python train.py --head_dim=64 --d_mlp=704 --norm="rmsnorm" --rope_base=10000.0 --qk_norm=false --init_std_o=0.0037 --init_std_up=0.0209 --init_std_down=0.0037 --beta1=0.9 --grad_clip=1.0 --schedule="wsd" --decay_shape="sqrt" --seq_len=512 --doc_mask=true
MLP neurons of a small language model. Each row is named by its layer, matrix (gate and up: input weights; down: output weights) and neuron, and shows model dimensions 32-127. Each number is 500 + 40 x the weight over its row's rms, rounded and kept within 0 to 999. Numbers have three digits each. A neuron's up and down rows have the sign that makes its largest values positive.
After each neuron's rows, "raises" lists the tokens whose logits its output raises most directly, leaving later layers aside; "fires on" lists the tokens most often at its 100 highest values on Wikipedia text that the model never trained on.

L10.gate165:493567534533445462535474466494489481508498473450392454458451502478465427510499462514633512480523432470545426566494495456471576441584487468511476487420493540506498507471497531500438447475551462553584488458516517542481536502447471496527438553488459494495398504509550550575526548495447430526
L10.up165:527458486517512495479467436454492516531476553494470447463520517525526468519509448521501500488538514514447478503501524468456471441494494508450484434536550477450476455499490456451506484446521493614438439448563490492494499488437465530518510524530424496544431449451509540547582513484519458528
L10.down165:457442446494467529505489482502490527540471519493584444492569493524546482506439474506488517490530524509418488477518540537523500461539513483504498483506605445443444468546436442475524516438577524598422399416524461503517509468484466514496500471485503513498494501461566561562537475495536560485
raises: " -", " –", " −", " +", "0"
fires on: " |", "0", "4", "8", "6"

L3.gate566:407452486509530504582526512536447558488509467442468441503496484459482434511504500485505509578488521515594539506470468485482510498560513521561574446532493499569485501462462463562507428466527469503484474518513541517527480463470427580479453508493531488484505507458476452508522521503451518486
L3.up566:429449453522530494539513535522432515408536457453523471492457508507504451463545517487471487542482516494572499533513430510492492523543493525546576494528485451531506543474450521519511416457498483454481453497509542542503455440507466523484508527459526497454522478486463453435530500548448491489
L3.down566:549512570549469478415516510464525478503480529563543529509496542546488568489519516557477487619437456520415482585432559504542513494427510477441451520498477474432509491574497525435483550501508536498537454520484445478485547506532503461570515511521503512524533475515508489537462494506564482509
raises: ",", " is", " are", " (", " and"
fires on: ".", " (", " ", "5"

L10.gate542:526491531521550445499464546453586610539542510487504454486477499479589449524536524476596483522530520519545613514457485480500547460535474472515536527439498532516509465531531509573483560444457479508477539460547481507488530462539522562558410463462531497505555512602456553543544536524501559459
L10.up542:517526468461557466520480490455528504535515529488469464530519515477593521530511548421545448515554569500469495507412508505489446461464500588561572542481559484505495482511491470594515482472503538526457468438524428543506477428512475516503455587483441505511540456512542485525547545499563518499
L10.down542:544465564386553507516533498504489500560493520497488488546555504520500483508555570462433393529478546553510453434399424490499499455426442524509531454460608557533462460541517451522516487483434569504476459475568475540553500461507443486513431493541457475478493499509554486487512492468499463498
raises: "-", "\n", "th", "°", "4"
fires on: "0", "8", "2", " |", "1", "-"

L11.gate228:472544482528584475491543493489576553574499446523516487498413540505456455519540507481516474539546426438471517508534536472564479447564485448539519521450431500512479511503586523549466525487431521453536463455563439487496516527514536502498473524470492404508512559503451540478527476542452515469
L11.up228:461533473465520499511468425453508463511468485521536612450468531479499523473463426570500504481475501481496502463544445540576524448487460562472561481514432490423491469534465492481516525494494530472508509523626412518459550584505514487474573463540462487452507498459472516456535499471619510476
L11.down228:481536557478472486440506602488529427476412513430420474493579463538533428450527539593481522523457443677513455444523473535458518409481497518527509489520528521492456411564531579482543505492575492446492495499485521548486505471418474481499592476505509533517510491549612479501473506491574483565
raises: "ines", "ine", "us", "als", "in"
fires on: "8", "0", "4", "re"

L12.gate84:468505495436466455507471495466544538484528553493541500494492444507548438505558467490530567513509501500483538451455511499496508523592494479516516449483478469534462461535495500506515522452498559471504449516608397474436514503494572497457438515558538465510501557502526456482486516498540546444
L12.up84:389490458569456551539550512422517545454496552476447461463459485513500493514564407529523492503519509510442492515497456497470539467565453486543522461519512464459429434540473499507540481507507570492553424494526514488501437457551514526475422463506457508471455525488529415486483507441537452463
L12.down84:354529468533518461489356492480486514479485572512481556461483504481507519496555535534492529512538500512620481486502491493488530547382477508501450492499548483476424511500529498505459538538520532573492524486489455524465503491555505475504459556527510497511541508508534472475502494484525463516
raises: "5", "–", "1", "0", " |"
fires on: "0", "9", "5", "6", "4", "3"

L2.gate486:445457564478473488472507473506494522491502420569517484470448460466502510501492523446579512506537503533599477488522441518467436545519548517517597490523520487485558512483531486531540482484443420489498498592504593498504515471538502489436502469459529485445415457527411532458533518512435500442
L2.up486:440479567462513493497491477503485549470503427544486484459427486439482507515482489455589515514533472515566501526549449515479455599551546516535588538516465465491560514465501516528564494459404431486503501579518580494471510507524514494449479447486492460417439478543389549456530498511454492455
L2.down486:523536438472502487516532535482513459472495534484525540545531549550494517496535517545453483460478504529413507495469509487504569441467445450485442488491503504505439469558517478501465486483556520478504490404470431488523468495490473531596530558519499538571562443446567428546469478502527483549
raises: ",", " in", " (", " to", " and"
fires on: "===", " J", " every", " $\\", " within", " McD"

L3.gate599:451451502524485475526506515518515570494512502520483524504507507508509498506566446532516505445477551517570578524489506495527445479537497500544527531570475481470415488468525491521555437459502507512465527514581544528566509476523503546531504504497557490489510464522459493523528536469534462463
L3.up599:486492483517518484517544468500487570430528516586479512468498535512547541502580507493507523509516528537549520536520450523516480552547511510546571508581434471473472448484515525523551444454473521487459525494563550504528442476517510545560499473470535453489499485514410507471506506469504459410
L3.down599:509505554533537535508508526464508418567467494468527479557521497489471518504407524470511491487462461502449462562420556481487580505447490470452481514396507482473567543539518513484474545570502526519505491491423413489493529498476455450499460544509418508502487483491566494533473485536476499536
raises: ",", " and", "ial", " (", " is"
fires on: " |", " (", " \""

L12.gate166:429493504528518454583437501454499494478470564504443524441446457452570431464507464505452540458531485471541502572509528480578474451505495472547608429459446528488482498554512502494438538508489486523552509558505515513502441504528500553554449550543512545533514530566451450507489520500537492453
L12.up166:451510461470572485494414453508522469561519565501472532531458527389548560469425581452418456513506406538485479540508577505550475495521444537505483432479513486533487447566587452451532564479531504517511529537485453493551461488516489488516468565542496533493438467505505443483466556470527499411
L12.down166:347543531538613490482366464551491472495467544496527620495535503542547509487499491535470482489462484573612490467502495496494514502379507508503434492515572496519435517524556517478508532526495548484472566504459458506483497523578514469454523524551492564540534539492514489493534516543514480494
raises: "1", "2", "0", "?", "4"
fires on: "."

L9.gate589:460508474449534520497540524570495517460450502450462485457484483493529481469527492520575494451507527562479491469458463475473513532498480504489487533457497454477531435501516463548498446447487506420491487473529478559425513511480540540408522473502490575564449547515473569446551520541516489478
L9.up589:488460575524429538535544469567456498465462593513466537596512563461568543490526480509503559481431439518490465499447660435497480494580508491514538455499525434498478511489506501469624479447434462512491542450581442438503490479584508516479504511499464483487513537489471538463597483453523553476
L9.down589:410475502542485510459517474448438452468452497607538526489471568497509521499527548488509489479446459582484501544577500463505500525539529545513468470496511483476492492533560491524541505476508495547501497383581479572466472474523504498517474495502501485509438493435481522504546565525546510466
raises: "0", "s", "1", " ", "3"
fires on: "–", "-"

L12.gate327:502569486467529433489505470568506531549462473410479532544436484444453501526522495453533391519536475507514536560504451453545496440539501512538491525551490426483472480551499487467579519523478515517536419542510500508392561456527478484506498451487550446483541551522449484510429594524518508473
L12.up327:421503511479481529436480468542420513554452495500495500558598539505461473496496529577481388450474410521476556494574535472436533414498446520458441562488513534418477488490445441448491514547527501459525451533494552511448470512490571463515533511509519475533505532485427476448570544491504474519
L12.down327:484586541448473462501552557519466547526481513609469525518557521506509413503490580517505481454410446572505452388502515532521554499529496549504495544536514471446553452572499512471514494541449490538451562433458473533538391512480507491493527568512497403526495518468487475508573512463493520473
raises: "al", "als", "ally", "ative", "a"
fires on: "2", "0", ".", "os", "oc", "1"

L12.gate644:400502555411549470550494423542488569512523574450433447479464504539530467499545436501523556513477476510553519469543543447512497457507506474512491495503483514501497489493488572557504470560565574475490589513492507491536497499511453504544510520553562481470537481566443505504529543455545545547
L12.up644:481495442445561484496483486518527554526552589458499472522462516471588566557442538522380402493503494583455489482576523439467474461497502506458467540480521468595453454547547563559553566525487555470489540500430505516438558484551473559470508480563561463554514512576489501470558481529506476467
L12.down644:437498408540558483513403474579453503506557540542592594529529475529473561562465551503427489537500477515522535514535567504474482471418536511479547535518588498466464507519502518497508513540444514502508585471480497462436537449538482470462444515477495502592512537552480473458533464560547439442
raises: "9", "1", "6", "5", "2"
fires on: ".", ","

L9.gate637:478458505399469543524501492543524511491459561467459467501494532481594458489505464501544566552509451395486554502557546515503510516532498466470515483471486550506521527538531510468495530412490393483523509474457490523483459484556501440470527452494489441462430528466479554453556513508518488540
L9.up637:493424472470574518493459534501428477473434571522504491532592538527555526471504428509528430535450519478474488512513546538456509516518552545508510515480515536510573489579591484499565498473501472515486486427507460563512468453572506487453540521485451488507554449506444548474540561552591518532
L9.down637:477503475527532490437446563469438528472459529561566501523542486474537576427551498511469444447459521533451446531454461530442501529560486562548436469461548477528524479591501505462543484553468490546444439389523503545535481465527471532572519574449504507541553457483453485536546528494579532481
raises: "1", "0", "–", "2", " "
fires on: "–", " |", ";", " /", " W"

L12.gate609:511498499418452481554578424520529507478468531512479486490449448490473503534478475480447445466470452512573565494449509515543602546409457508485516597498529469516433492436451575513549527535473491469491503477491456507430509541477506440510461489400541524498466534483484467487457549463509544503
L12.up609:478430514504582531513500485496545494466509562496470534475490516504499537615448551445452421529452454528533498485479549452533514444464411521521481502487545440584475513505472541465507536490444486536478471526509570458543532482494491408516576521461516477489482549504481519532463574492529574474
L12.down609:557462516543504547553469531433492477474481528524508541495464522530479471501496481509507448501482498508504552494542523486425492489492545545486437534442506450575521458569509478503467454490577511556443493521589540548461462391399453476535420460461563524534493517424432581488496504483489555538
raises: "ison", "iet", "cess", "ult", "asion"
fires on: " pre", " In", " in", " d", " sequ", " sub"

L10.gate455:491453496474485537509473436538464556534512587484454503503439517454522489544504514521520479510522488500506540532438484423457480482473500433539417530403493514459525516507489522445482458609522426542534521507512445503473488488538462517514481506537537576491521522505498548538582500521538493461
L10.up455:452490455541605467512443559509477477493555501543514517587516532530500504459538491600479518484403510516497463561482554493496482493530482463585484489476521493523478558434528521460544458574544503494489534470482419564504432496471442526548507581511519508538434524425486503487532524433508469433
L10.down455:419522445537562448499467524522443426524500489558579510500486484517454525478472519560432552474426548504516483559504524514507525505565567550609469509542478456528535522520566535482527500475557573518478511443491499615509471480465509513485476559477513520484471522511482481549516461463475503515
raises: "1", "0", "4", "3", "2"
fires on: ".", "–"

L9.gate696:475547531490494454569507436463541535511456501540496512532420467517483511507563480438584509535492488579476500472494582413512508500492478479489499479470468507544537498551488466556469496524502552529526484526553460459559523512523477526451435506514498525480415493459522536531551501446542511503
L9.up696:501486549445517491534525464449515522471515507479497509511498473506423470539520441573543419500502498445479552512466484512458442470488514459536520510459481532492408523458509477517469499473464456448489512483574496562505490523448524469480494523452474453523580482541460572544485531518509452474
L9.down696:535590536481549436515547455484463487500481512539503537568548489539541541479491461483423562516543494544477507451446512432537456430456541528546543494468435487554459449509512436526500487518521509450479513464576463530483469510533473533462422484535520519601454486484456568432490556541594475517
raises: "\n", ")===", "):", ")", "),"
fires on: " |", "0", "6", "4"

L3.gate301:427464472529509438512505511513484562485595475505395442472514530453454544517493522464489483490532527481488522564545463470460438515614537483539536526518535499471479442473515498486485433414522514517508492475440541496551490444479462597520439551520461433489502495489445499455472558496501552504
L3.up301:478468435537511485468545533556435577444570500513456430487496547465438507523569518489476483452538514499501510509573452461449463548580534508524566556496475536487489512442517539451421396449541542471475468478510548578533435446530501555529453491510499494496511493502438482453516572504531508478
L3.down301:591528519530500576485485503478476441534459512515548564560484456487528506491490510493489517471505469543478504454418561508479554494408471517477452490471510460488496534559517468502522570556541546498460523536520434461500507507495506448484518439501482484572460524532556453514466441520499515510
raises: ",", " of", " in", " (", " and"
fires on: "0", "3", "6", "2", "4", "9"

L6.gate166:492438565488548463552447468446560545403534520540517459505503501459513470588519485499543499543542516487469539547493512488516534541500490445521489474474500451508581500556498449561524576409485498517478469492430501490496525503520549498527502478576483486508501517549533556499503550539510480494
L6.up166:473358440582464490426462563444477542423481551470520528522539481506488480521483499504515550473493536555475546516511495462459533476436499480477464458508523502516532467488503484536575547430509464479448510489524521513457491497493572461442511507561539511442538530482529524471576495453447446483
L6.down166:514455464479465449434481547526512511583469587409501525517503564560541459468539545500539481536465507544413520458558520514548510466531483577528446583477475546516477521456494533472564458516480514492440470500534534550437469516443486496514439518433521427355524509524507466492601562506500483504
raises: "ally", "ial", "ially", "ative", "izing"
fires on: "1", "2", "0", "es", "I", "4"